config = dict(
    num_hidden_layers=14,
    num_attention_heads=5,
    vocab_size=32000,
    norm_place='pre',
    positions='learned',
    qk_norm=False,
    extras=['capped logits'],
    init_std_down=0.00441,
    optimizer='muon_variant',
    warmup_steps=200,
    final_lr_fraction=0.1,
)
MLP neurons of a small language model. Each row is named by its layer, matrix (up: input weights) and neuron, and shows model dimensions 0-255. Each number is 500 + 40 x the weight over its row's rms, rounded and kept within 0 to 999. Numbers have three digits each.
Before each neuron's rows, "fires in" lists the words (lower case) most often at its 100 highest values on Wikipedia text that the model never trained on.

fires in: "began", "while", "started", "arrived", "came", "by"
L8.up20:477505515487481511402504508517534455513537529538477505546425551453532505376517466450498528591541482455460538426454510510495519516498469477493514450417483498516471422481523527530532468494484516515563512537453511473463488518484562514508514476503453550499504484494486447467463470523551543468464554430477460445497449439492480452496522425523516517554486495484582527508464544548539497469442422468558555530531491501524511505576497500541506479571473500553540516468534544500454515527519493472468544601508552445506509505534532437488477503417447498457504517526489520484444491495474500503438578461480529537509535469431467525533533440544535445406516516496565516514536486447509438470493549527515526543469551535472505462574433531547535392527499554536557475419511518529497459453524520

fires in: "s", "t"
L2.up63:532522558493551473407475488490486500520449505538509512472507441474502467550496500543562495514531491499500552501476462524515497438608593492521456464543449544497499493489525443572474517526540540533519459423465504552455465504471553517482555539544519490484515526535488482503451539524554462445508492561471552515512461534461559482535531565527502586547474421445440499549498499533466379506535543507516492503491406495535541409446519505525540485507436383566549435476567529512450550444451438575456498503502461550501545447531511452502495471506527466527441508442450443489481575450502516516444518546490508535466540461547468482442480520482503523488447527629514474503550533500504493552486512486523509519404436594462492512503458497519481497429505582478470528531441476502450497440537485

fires in: "on", "for", "to", "in", "over", "between"
L2.up1124:530453499571558426550518493519480490485518522511499489493488536533455519555465543550490525537585519505546525601450522558527515480454520493507563517491519509545483508490478438489484500472419528559537489506450447475473501472527542558427547459469525524519461492496402555493531493497492535528520543512503477376527501570555475517513503453486523456468522481550430463536488528521564451528505479546457516518508465593557508529499454435554485471518503513556532461551522511459516506511499433561415439524440502490461462510508491558481553508520489491520474492539511510473513499490493488475541556540494518479541444428594477516459540485494419525450530509451430487622486457525420562544557439470504495535516465489481481515507501486452456509448476547544564514442472475506476450483450441

fires in: "of", "own", "other"
L2.up714:500497513570515498476523500443502477536548491459514516523448537412547436411565469525545557498543419489519537478509510543567466512539534466554457599450489471491485452436545524436536507493522558495518469552555519597532520513439468493556432522518495439490510535475470564476455571523481474487478485485562508482493511531491536512483457529534538550571537568485491478426456485452475476470478505456497457425540454524560461487427516538503528468465499461508544571505550444520417486564507443509446460445474452504499518487409525472559543475489459607399543429582461516443514491491477484461488492490497463472593469512523533473495519566472529543515518512517512476527476511490534443469477442499527482575534452482426401506584518491507450510502498516507463489517524420489485479473550465

fires in: "as", "appointed", "a", "chief"
L6.up1253:496485479510464466460523538495538514478515524588514525611528486504523452512451556495562487521470542457545513479538442490526450478471495499544547497552437545539395518534492569451482478490521433468497423536461486516437501433447471462498505534494490492482467490576496556481461442511465511510513492494444428509492471503518560504523450464433542522429522535450497455444557476570502404561503542461460527528551556562491493566585521456511446513462487491444460474490585591514481556527527563521483477532512490513482519432510486479535577542523516535523462513500497465536470459541450590552472539526562511458436522507527427533519480424504521384464441449455420457481520510502495445505536498530484490511542517477451480446519497485527416465478484509477558514503544516462433442496493504

fires in: "on", "from", "of", "with", "in", "not"
L2.up243:488591549500567532414528443431470539487538448430556467499509513537439434474525593557475531520494451484510505530460573493391545518433510550474522495486545454521512485493490465532484479517488521543513457475494472456523498426520526536529595445462475547475501464507496484499487442559526573512459532464557456456530500545468505533485532516512469565486525524464455559560480567553519572481526605467476476506455475456522480451534529479488495504490507530499529458550484479489461481537548450552510541533525598452481429484504514493469455507477496535425547425506513532439511525530526468585444514502476554474479458547433529544516544480540484451543486515495562515605450532483477452541461486457458497456492518476473482456532470495434516511478473512507464527470474470449472514550520502

fires in: "on", "title", "classification"
L9.up1187:474502455526526461484543561478474566470491510582493456481461514542504527502489484487532466489509490453481463492448515430547516568532491491530448509472437519554505532520452505438501507589500500525516492498557579483451492527534415492506539463551530558522502507486486499513471530478479464503523523462464545566491526516509510566408509476536470526456470553512509498546534534486431495544485486528566412514569493475483444555509520435534461486500486444531476459547464458473511526515467542530479583495473448505547489467446492581489487472484453556542519570599476486535524488530569410524542450538514485461455548438468571540521460471518480532449455493588442460520453457453483450466449583460426535522526457514490497508559494477496582504516461566448396514528478577520523490574503446

fires in: "with", "to", "gain", "lack", "earned", "receive"
L2.up750:519423493500530460590507507410475633513498502467529550455463569520498494457533539550502531479459491472495507534439515472460506554548519495515526509522558523492509513487422529544441479483541482527532494486476524509504539466510483551501514505500485534543522493392623498434519491477589448477530470460496440520494538541494478511505506494424528520555541439512511449519482425501483532458540500435540534521483564485500482479450520502511485568447431506485527507527483441441401580451501453499521552573487476496489460590501510466471509438499523589486486525460516475465558440501499512528425429538517489437474461516486532465476506475516565536480476520494536525496508583455484527479553508481605492463520533515467554478419462458488503550468524521499464436481484475494548492526457537

fires in: "for", "of"
L2.up888:490569553527524556482441491459523501513490483537511538536539552452485473429540495472581463461523536416450562514511465451504484435562569530520588517444499513492525518490556487436550514428488495519465504539493475489551560492496451473504467471486501491492567511450555546496479536503540483474533542495523526567483475520482509548510522484545463485548546493505484600528511442513541384505539516483383381479493495459433539522539518462557505486512489496560505545470573452570466514474506540505554511513553493521577502477584491482501491511447507510501538485510492530455496413468524472472472486544482517455567515486474482474522526533573446484481570526415521458572499482483543471476493490537493412567517505496469521542544447457543506470500508406513470452483442511535578532468535448

fires in: "in", "inga"
L8.up170:468477425511511509497458491456416540513493512497517486418458540545502472488533604530538496566507493485523493560492478462485516513476546540443451501507532467466468485567512469533474487508514431474483477510469506484533539490617466494582461508530447485467478499502494535510442514530511521556452404469503557532444511486440585547485467503478509547485457525515533478528463517443562558550540521554536504502473525497568517460515481447565519541526542490466592512526512499512457527551513472483509527492497467444464507503580443474571504453541467482454462524522486497520470538512440489511482434528618538478502459539486553497530427494507569567426522449593497491413521508568532548536470504511538512535417488473445475524494484443461482445463518453555518433471533522595511509525516492

fires in: "his", "their", "her", "s"
L9.up466:487468484531483527461514545525528561493521511498471496440528498507508439475468514499484496576465466496458461513501507487524527539504441439503446450526455530432549504550574505442486535443519504472556538489552461518553450517538568505495548543471555466524494464527516525509496466456513526498528503435505549510486515452389528436462428476489561478505508553515441458468420538479545455441496493509480479433532519531486443511479526491511481556537498503522515496569495508465470493497449568504501396509575505563505545500489510481490566530513510492549465447501485580552508506486466500522520508519532469560517413457533487542467422486594537484625517404574455535592483542507472532539540565498495472441484505497485469427474540538539529541544512500559507517484462426500492520427468483

fires in: "s", "time"
L2.up577:530515492510446575412497556524502518533489524429516602503490503417535464491472510506556517545537468494545525598439499500504563545580530515526513460515424492568445535456467502511510574500501522478469460532542510638502485523527530481535581514419515471533523539483429504520550487431599489472468580473542517494467528522494503518517535492436480465492547423490467545441525555474530535452526482500442444478531418480482478475494519509504492581429468480516441479502543520498463481478498521485433491502486485494502524530504459478639510483481541487488454522472528450530507493524472422504492543532498496534463538483479473474469503500480541599531503504476491454485550507441491508527469499528504436491470459533442562482513497458474480395557432476475477520512471431497532417508550508

fires in: "have", "has", "had"
L2.up90:497471483421495428504445472521505521432446468501464476449486585525468533460496587560535508485553472490490537613435472516569514473512459502552475480529470492533474532480486489523529533545500425502564498475490492509498432485535468459443479450536492513466532473462542508487511521561544451458485529554540511411462511525516528496569512526494530596536486455418495485485543442505477455564500533464490546491552510521530603484447509518505486446452565412552561508515521583462494516479552495491561511451519510412497553453567549430418522438421413497518508489448507506432517482489475477527469444545470535555524467540554512552561452473524514495479483415534520534472444552496494513552425471488484517499500532519482600505482520416482514581461517442524527520495519539482565482499523478

fires in: "we", "los", "these", "your", "their", "les"
L2.up845:504451545515473530498444440508521498509510497440485407524518433485563480493503568548527481388524475494475488492547518493499511465462490459507482495512530470522530424532525483487517530460486454448528430503479494537568478448538478517531516485499453446544452491533524517477459495464464590562593494441550564516503456480510580512431493486487500466536474521534561457465509517535545506473471430561506500445469525531521606510582490456469508548493558388522460547500526449492475534518495459552519468564468452552503520416574478460474500429503517475504443530598518494456478458519551518529498467515538512518469497519492505539546443503510549586473442444517461517522472518477482498498500522530522521477557465425517465467489551527529429503472538501605504488481497409409589465490461467

fires in: "with", "and", "had"
L2.up998:441512490481506500586468459540441574462445542541477464459455534505539506448496538484480481466481509543547465469533468428480561494551434467518465502407532448407536560500460507530470507567457512450504560575547501518467477539476459548523489561556473439527548454443559535496492509505519515417539501488477450480495527482453517441525526495522475505589539448439501491461524504503465537474536501470498450564396528553557545523446479521443455547457466537511491523488472511481463545479491486508500491494511458532525497516477524461487462552489520591430507540498513414463501438421547486479507484531576443434481511495528567486491507478530504531492533513534489491466486537454625569500509470495558504487502594542530540540503478463518545554459479503487415508456532524586502532539551470

fires in: "to", "of", "in", "for"
L6.up1036:513477574467428488478554438514498505481438521501528584445466493504423435507518562539548487520517474515537497469490583498499528506486531445427516482512485528544522531516443484517475492500499547552503527568521509500480524519523531495496509482415503498497476423446544452510537485579506572510547465563578533494518523584532454419549500513558496444435588472599479553469534540555534536598485445496539545478544386505579504469499447477561490433476473539487534507472504450433469498579516497496505487474455487462487496463496471512544467409485439486498523464516484476464480471494483459490497502484489517467482507569460494527525525459522497417495513514478446567555498506519412494526507418425553450507526563451497494375441575416518518463489503436521501475435517455524545477566496448

fires in: "number", "population", "age", "no", "size", "numbers"
L2.up810:465422513484479450462528513507549621428510509559520521463491527441456554453443450466549445541473430428485557477504517495564479486516520413522569561506461573492444485444407431473464539447408544525464468524541495408557554479483536511522547479515525463518493503519529526476483529493490487455533447452449493460448521486505512520423491491491535537496509497520531521517555503512488534533496521515565500546470487564536483502579490493475462512492483498480497559499516463476536455464582486509548502512504551472518569436498511482465443452529565532516487476521470543559542433491450526540488531551585453454502614435449532546496552455529428512518451474544442448537474521477501517508495546485442417489535466509540471520478460504495543476488468532394433507432568538478495539450525542

fires in: "as", "a", "named", "into", "become", "called"
L6.up730:497499457480511527509495442474476488454542485465495405501560521436453521488487444500549471461504522540478543511414526477479513547540472598510546463449498429580472481544481514465567524477467487465485416490522520497496521431449501418535562475524489529545489442491527510489524482481480521507508591488515397604489461503562568462540462488473489457537537465429478562446519534485491449499549503507480543392510606491488548498442521533526460548487538468541436474512522514467500558524558519520570472552541481509516497523578453515491581528517515506491458526524468465528484447573536523460453484470473573481462495513501482539469504479435482552516468465522477474475565488439472414450574485541434523576548488440461513519571620501519465469471568509511515497511521539461473465497486471

fires in: "that", "can", "which", "it", "to"
L10.up802:484550532488441529499473519522518501507591507431517557450463497531482520460480527545484484544473513464491484485528568507564493489577469477382484516482426464498478574439516532469492555528533514470507504445530545513500518417456569539533552526585567487506490544511468492478541516446513501549487560540542509503558507544493512448564484507526517500476507514483516547486493478506492551447450538487538503542495464483498484544504529474509475444485438458508551478559586477504540466448492445472477484520478488499419506544467468464573555510492507508460537513492459559559535483511463473490567471575511548509517517456541488492537474456505415450502535491481532470480407468476450492450483528516533425520464552556500469544502597495614467484472495556422538413510513495497527532421462481

fires in: "with", "by", "to", "which", "as"
L6.up1035:446525437502524459450416520478471501513454462496521597489504496548525574542503459557504475464540516574522448543545487446467539477547444500447516518509521548523483493515554463439528542474513557578473500499482593504427521498510495477486521590531562464463505525442446428458565506478469448534488529499495454484419502534475468474550476492511462492440513527472454561474549483469546655489522510513517520462487482519531452511441497501406477494418481476488446442393451523535543487464492509473480501562499501460466525469519452591509500546506520432506548491519479558516506559544509477495514514523486502406564570516557411470507469409460551464495430516436580428511520503447452505523558481523543528513509479438466441558476575472527514521480504462476485477462463512506530472525513524

fires in: "to", "by", "which", "that"
L6.up654:403524449525526421459408487484443504545359466481482469504485501487508496472505444529524488523475451428473494527512499463522543503507552501520504558526462458530466530502525465542548569517464493502566541463461534509474559501531518446481547537486563487408577507507513528506431525539472510556504537484440484551456437521493574474501547467525557553485465542436540509508427460439484555415499497505499471428492508475427494520487549508425494521530511508538546526494486484564555436475524512507505510566487523482515492482454422559470465496495473487554527547483482609434482496539446496555550585457509533502548537433511469437509480451510480477499500507499534480537487526416487458528529546502523440513511512540506502517509501484470526486515608544545562499532464458442548487513512555

fires in: "of", "s", "1"
L2.up1273:433466469531568515507428521400521514552518486446514492508496454503532529518508519481508443482400442470451487417441495443477519485548469532513493584451485582523477511458501561492520519557512482544478494483514499508531517542485528496480502503498524489444487467467498509568466474577463511509464470484502569529492517472405531597452499511543439533415553499511516440510446468493473419516503545380479527499509430519475471500478407525524527495465527516419490464443530570445511516425499500550511547476521597513507547525445460527486502558504531474496517485486571558470429579441519538528468517507470475563514507455446474561566524538504484507457466550411524572446540491464531415479522517555478514516535447520482477586510495447501498503596501472496518490539543423501513479451512512

fires in: "to", "into", "of", "entered", "from", "him"
L6.up778:465504508458473497491487462503502545509533477483536579578494454522417478446509501458531535462495497504515491488448514509494493500515548514522560490501497512512470490452490549452599466503436570494558478432588442439549503414502471438515518441492472442566503455429562508498539480491458449410521580479499497515447505468583488538518493506493543551506544492471525508527473453479459438467456484449494477584527520481420454486468496465596521451522535494448466480495496551479491545514503587448519460528517558550535464503544514462477503461505523573578486515452470526465523522432535559533531548467496484461481554505461466563520477508568474451492528516501534494521491505514459445507550516518441402489595445504489469513474474580462500513540559517550522467424503550459522531488484533

fires in: "to", "with", "as", "in", "on", "is"
L6.up10:507557486536531471516482500458540525481513469572569459494509560435460543517520541537482507537495522572495522552564476455580531488470588487468482480511473563545483510440601541576489513505492500520558527465504544526481549489504574498553479561514566538449481474448509447450496557449456440539501567517486523571423415501544534465463541491539496509490419435507540506520500544449534509445443454479551488543444484509486478474494508544524475440509475438488503516520506541436527462527524500487480496536587513447479499510456525488508539493553419486535599479539506512460471473513526450459540497477480500469477557544554462425474421436505412433484473520473483503519407495529458478505506459461527528514551476471566503510455451481514482504485492497480518530473538558472488556597497499

fires in: "to", "her", "first", "his", "second", "for"
L9.up904:544494468422551463483514490472500625597449518552545513564492492520468466560454465513550529529501529526485431516400522512534521474454536522520413504514443556522502548513571507444550454551420492616499516517470486506501465460472491532453541397513497445472422463470491507471549442425480530514536504454512532560498492513500474500459529442520499526524465437508497506468427555528550533489499532492433471547472506467487474470439534476548482514496482518416538517501515506534527481521494493514551437519470503505468479543499508505482499476497456510516454500497555538452519498519552533459442484464505436469498451517547524598450503536455464461479552466500445490537461477489496448557537513473506495513458524474547476508498533504545560494501508540575525500460406522459495478503525586

fires in: "in", "on", "the"
L8.up1109:522503484511472453471568486459473550498527531513417500484461525494549449527538533500507552603555483477511552519447509540431475522468565489468511481520510484542554451498486526514503502474476542452453500533431521447495498525544514506424525544507541516567551463582505484523467448485535567518470536464512452567480489511526529532434481532501508585495579535562467485443550563536485472481521473486511547498527468429506499455476455415446517489497511471553426459557473485526487597562480496488443479471449475449569418521499450492528477472509542473466476483468539440522470504501489512515509485522534543608474408531477500558468539445509507474528549553482492463560450545465554453495565464453462473531511505515482535520515544488473462519509460553446491493436437490536412455534528510

fires in: "of", "the"
L6.up428:520444472500477503451515503519497522551498517516487607543533557458486528465538445461462477556508473422485498494482429501477470428498529508511482499504496501496496507468513565456554532445547420458509474540507457510506535485521442487533461475473490521467491423487448501476483502512505446467495520540428429518546503418514613516501433512511510498533469547426525527518533522454471404518450476464442506526466548562438478470539462550613474469498518564514446482590512588481546548518448557522564420464483501559572475490507569474487493444475492498550549466470515533517449488546447486468531508491455491486514509567522483560561489527468563470544593484502496534523545527523527479484599483510476532539537535481403529470535508428498483493500456453501590493532464586486509475464474480

fires in: "of", "on", "by", "in"
L2.up386:502429495516596589466513444505502515451448518491378435497523519527510477523548578460494486561442511455489496570418558485537487454457506534526557551526586493487482528477511455504427504532461476583547484463432493512507501456527531517505500541462509543475500433463525501549489446530607521473564545524527474487490470554528478456492453566512480467475474490453431434457465519466541563537410504494563542528468504501510475424554506452486468487504446474483501499500443460482470541534493509571462551519467488553486468508523495550502451492537459517567508509520510458444444473501518465504451493484597496529472438556563484532539493479438485508436484581555559511612468590502551491528510446450495503532504493514466490511485459552454501489501529502512564494470456528514486511510447468

fires in: "these", "both", "them", "their", "on", "are"
L2.up117:520466477569509457440527485488486497466512484452495535508503539524491497453506614520465598489502501478485486540487598541461563515550558453484473486563520537497566487535492410458523567456500498543516525555472465464494508406529526519511548481468520549489453494491479443531493446506422465538515471514532498526568399557545545508463513392483484484462622541517423411456512422500492475541413515555515539502490479485529453524549525494509485588450539491538485477555539460494455438514531457510480539548469500459509520454603469475477538444506495465402460508541490528496480462543509476518508493475514533576438451507502473509542566514489514555473482504502503556487523584493435576503468507458496435459521516421533464463479514456481572463520478504533497599529468481488453463565527486

fires in: "such", "these", "between", "across", "key"
L2.up777:424469555509546482486470557595479542552452544485554496539566453487510485583500469531487494443475450519508520516511539537497515483461546476462473461444493536542531493580571492442486476565502477494555506491524470539448511467512519518479487494477502545505508485507520502519450515512525542498480525467473611530465456538578523475496467460478579420505553471455455499472462600542480528551464366606479519528594472491468500503482459471503524498479521452509475530479482454448535473460495504484507501443552483477475521457442554448505593512469491424555469527549583516493522547481502443482444544542562468511521545526510506493519444419477445529478511476542490511511552534506391476396573453479524540573467486513481492453467526511491481421496477416457493538439477528448500486452487558

fires in: "are", "were", "have", "their", "both"
L6.up242:503489495520452482443578472457479518422442442537491566525492518497467557487570521529524515405504477530512503504503522466539553484563481528568547400546493494539521449503528513476502517484525456498508519465493460465481528498502488477516526469508480525489494444440494552467559482497496447472504459515535501521410499486490474492457525439435533554481519480393468556521534472486432445498434477499484504481481489509454548524580504479567461537507539403502576516534527422471493555512464509475456449588472458483410447496554491492438440612491607551470506557528482528417591492559452542511542509537469505514461537547490550495493498486523514471498436521479499576534453536478497544569463552492465487436439538513526424476602473507515489484406488528546562501488532396492493566457479453

fires in: "at", "as", "of", "a", "for"
L8.up537:500536508514450440427468465509480539529485484599491492454486470511478459495453543520525516525389460497558542471458510486494489536516552579441495508536504492495444530482506648493528481506439494495458506542447460508495485544481410446518479482489531447465522530509495503430520481461524466456523561510510448592506537502520592635526454483480535524442491499450539508563543457487527494520584509430455484497455503526428536479538472541487460546466485562436477503562479524571521534532559615511543474535491489542439463510528548517525456432488519476531505468452430554482465527545477436504534512505439473559522543496512557470501493520490533480395498513508490499552520502497448416536481493495459536593509495498566451517499497468450526468445473494505499544490475505462501482453500525

fires in: "as", "and", "a", "of", "at"
L6.up363:531517436495531566419524459555514575488555505581543491532514476491481460500469558500512529540537493499465523482504487548426459496494436509509506510483499530528510477605466526437457488541518441519465459502491485432411518519477453489508475505529503501502479481483491518520480460517547529491488536507518468505544519501528505544479474459508521522552564524498549472476572406511438492565546473540494500546483510502563507422502470481535395489597490553469453543470450540417518502570467539533518520469465502526542477520518552481541548517510497495545468397456507480530496502552525451555491507373470455510527444525443574551522428515563517506495522458416389489542491502547447481474492496484495520557546454489479448477507503534591454462443518466444508532530474519496526478466483483

fires in: "that", "which", "for", "a", "who"
L9.up658:428469522514550531476433491489483414524525529473462485432478498498490509500500512450480495526478527466489497502534532479546481585535462579552499541495508527464479437473469543478553509572502474468489541503536539522546443534539547491508555492527508411488510535476519486466471578542497548497587546556496503513542529446566558485523446549534469532474557498556519462501500523531517541470504487495544506480449472551440501452507483547478534479542344399480486456474441463445544450459488523486465524545530530529459506468563541460554503417460440397406503451511532561512500528522485485565529468561507529487458457446450484528484522508543430397523499480474494515483496418441433521545507456495551487534502458519479566535462538500440446462502548512513618504500458463618524504504546484

fires in: "of", "one", "light"
L2.up449:478501481463511519463473520486517510451503552502500448501448475475521501479484514553538504470541493500483558502547457446442476499595535523551495529466492515545532443426476523480488470553503525474534475566484481558492498492471488507496499527521538442535477570495552507568464529515485533470450433516490447542475480564537567611456502542622492516436545536500458495499478460493481474472546451368476473509454533412502526491514419512569475420508537542502450519461540415527403519550513450458483464453542484524545472543461486506545453531471535514526526437501492477552563473527509479479516493535503477500486483550500419512446622587538478523425550512473436516510488533455531503516559488566456471547505443464505476474513508530530509484554521487496526490460543526488480492433536519

fires in: "to", "for", "into", "of", "with"
L2.up8:422443556488526484470518560479491509480484500567555477568472487521497519480486515546505545486491499472505424486519518512508490490528557510469488483461530517475518461534505521505513436465421550556506422482498467437454491523449526520483500362487458565504486543459513560455529483531447473586466548544431531475471502523523440493513477483522536510533555461533450503511537491523457524545534482513537495568564512528511546536531533448508579509549540494473527557470513499493597492583622487502429540569440470536461469543497490516548493522525486555506539487506496567469507484489392511473565493512537516487549529505497500450560448543492505553507532472512462475518478537516502419435464523485507474534563443481492507474470474526542411455513480474504579518466562517517484469418543422

fires in: "his", "s", "their", "her"
L8.up844:493478530525537469514556552573506501477525562503557431454538518463568498531542523533508568516507426515445475444476530488590494518512529482538439433546480499520532516482570581499519582473596529548549470495486441487536541494494458523490543519473478403496505510495544470493471510503474494512547499467519457535496470395447522408504494483492598522517504548501404500466539534488525467425493548538455532405510514486523480421483464502512509491477498451608471528494506544493454517496524524516443470511502472499510429476455531468504512511458532512475427444475499534505480430473460451508497491505501471544522427515521435482525414412476506524500484474605540514547526569528524587533481496490511534473572524470526536472491478464540547509563459496518604564490457431486474450445461466

fires in: "in"
L6.up930:420486494550446452540452540449451482533518484481518453438444508530488453514558534484440541472479438566508486563477556524514482402520587520455508504505490436490555489557465500569479468506513431507533475504475442494543502502587436483505474432514512501476495441518458550540427498503489471467508409499482544572493507472495483503520439533440495534525520495522524493463453525464507579483552533519553440440498511495498473476501502454505538521545547483504491529492484534522514498564510450492444499492534460484548546491468439468559495587569494544527452542538492584511515374587524479471522471514507473546508437509523531496511460426477519606477520493583491500475492508535563513593502551544499458468379454549449498556482561517475431497453511500468450437446518490534488448504474523

fires in: "on"
L8.up908:461494464443538517443503516497497503478474472498484519420463463514505486515461526484491513537534410505463502532422510505506525466572500573497430449485532429425534485529525522521416487582508421452543509546521542574488511471532547551486520541503497444527514506523494496533450514522521549506489502504520488499523452494530535554517490476499510528502435470497559512511550540438519450513563466467453508568475516458563512556481439525425454539466434454483522529501526537494439542465487473433518511562504512553479536524433484546488480532476481524542538598468440547502398510454569471490518523465533559504513526484494463546500542511462565525529510539519480463484525508433573431549422515462474523495568516531458543498470499491462511519547518508510480451545551532483502482471493527

fires in: "as", "the", "of", "elected", "appointed", "named"
L9.up770:437509493550505523445542472561498539521585551512426533504508481541496477450521428490529487469455512478500524531510443543464440539525469414568583515481538555519415448481487577495517466496524484487499486515566401499540454513466442444508496450484494486491529500494501507480484404457427441479513525533548417552555548505490568521533530513445505437464542531476515537530597460563501461454527527533537518455544528509467520463468476520511468537474465510517509492490416528485450592492563518469470454464454434527507456486577501539480545488475557539518463535536467463486466532463511481456513540518500498484447504467475478497445484439478458545459529532509439549522490486450507484515552482520462426479528539529493422481553556497569375543535453534441534484460564465482454426511508551

fires in: "and", "of", "well", "often"
L6.up609:513438560575492549471452582434458460462499472491522490536572479473466535495502551475524522417478550594546457455448416508491441562482509438477502519539530580496546510513425493469489482507466480472469528449486596524490511564589519486480480540532501500491537418560518475415513498482593534513533470446538543473455509533519492516474434451555547551549409514465454531499517490501526536492467441473508507522479531467495436512495475557536512439515502524487518452438468554522513483469450451442469513569486470531520497447469480502400490524530450399505404464488567540457552470505549513450540507541479489484532514476566499495460501522500542470531499487503523429500445527522496543493601557438500525493498502516487537461540488539484568557489486500514493544474436425483498497498454487

fires in: "had", "has", "have", "are"
L9.up953:461488483582517536476580523496486515445480594453442537458517560620531506418563494543517472511446499533590550564444533487439596529518446491516513472463551499465544513529561442564482474493485454512522509488558492499478412450520539493548495447535485544464494511478478485495587491479463425485547510502491542655517525511453514451495498502457483525475482522481484505520508461533443554535502499520495503494467485470527508458482515564512537491430481513488469538440441461568398539449422512513522520399451491490498518465470501458528452533477462533506489571523487432475538475510514530482539443494540479515546481473478493577497516495514477511481500492507480498525513514477524531514478447476566521551514538441547499509411560463531539588507485430507544492470404500563475505528473528

fires in: "began", "beginning", "started", "following", "end", "opened"
L2.up600:529544523518473520443504499470459505446543529514550513462555486488504480463555512539513474524542514441447479411495440485443517529451543572467463562569508420502405465507507553452537523481529539434543506513530498462435497534469519519554418489504542437426513491496547456514469527476478516471515548525522522431462575551478517402554512569525457509496538491556544509506506480491474415400445508556492508536524472500521499515497457509495497507457542450479486573512427481514504559522427537436490554576566507489424569518582547491506522464537483510502436502477452473474472450442515568511466434535462462470495545522462442497540512445545489479408553543500540535488477472476485465465598557559488487499501490595442522508445463472417541443493452541463522488481508520533544573490471525

fires in: "he", "and", "that", "of", "his", "which"
L6.up519:484423544519484482472495480517491517459504506476490442505513604514494509444519496509485546505484476511477467533534489439530478507531443543516478522467516478513534479490544474529488527505439458490475501543589516504584478499576477488521468507565412521480503587499500549449497455582535484465540474393529509449503497410528471451533502514563552529510583509533477524467537504510513557513520499502456455468448481568505516455479459547540536457499537508578561515367504470470484475527549432495517451487461483471545448460488529484420505467434479547429514496557549511583511459498542481495520458529472529488491511531522506501539469531522490503416539483437493458513509522449532548530568515450480475453565489547535482505515512511550590610512520469481479539481545509482570479623463476

fires in: "on"
L9.up983:496498435502496520456513562497507547506471498496512473515475501505523517430515523473499541490555429491490437504470480469510418554506569470536475517497508475465554510565525431464592479555463544430532488539459556469509509531538526503535537539543461502519513521488491461495446542538521507443486481461601422485486427482524488535520526493470513539505519460526528452437532510455544509549526449482527569491473518410549454524531454431461451511452496478474501532512494513454428491566510503540487479470537484512511487467511543620529473512469428452529480539536466514551540481545529456498519421453572516509532443433526476467439456526436551536466510567562444439512491552542546483458505503562504501507457564481501531524546442393469476523495521531533413498554549479535532575597490463

fires in: "in"
L9.up241:464583496481516515467459515475447490542472491521464480429437541510522532511518481555529565524514457572485473543443520481563515432506546529538462511465530463507501555493452501542437472497476544497512523501518536532547560372488496481508504485571425418510481531569531489485506505462467518516433506548544475427466487434450496492518433448512577519451495495459480522518531574384436554503545551501505569480458515444479544431542504487505508467433497441501546517508488538542460543538462514445531515500494469504536448500547479421507459550477489445464447449496424500514503512512523461482480509514580492523490546486478499504614459503542502548572514481577508455449432430600556476468454516535510538540503539440466473575461487555487488514500493450517501457508517494599458514510552488

fires in: "after", "had", "place", "have", "has"
L2.up569:479584502531537537503511449475564500490465522517480522576516544595463514516479564497557503489467558508529503558466422494510426504529522479507511479474498482479573554513481554585506497518456410471486500516561492452512448505499438446507476452469589536486545550566557515515508472483501490461449532517552465570508451473507520538534503478525473499405529451473493448453508466516470485501554545555526514483522562516587493528510508497518511489489489542520480555502504580557498480467529560556538496440454542443512485462517498470398548419495447427538541541491502568512444513531517427544504486507498576506464549472425477419530465436543519469439450474424510590506463520557482552440461499486445564533472605533512478508520439446409488514438515543496506480546477483451522547469443548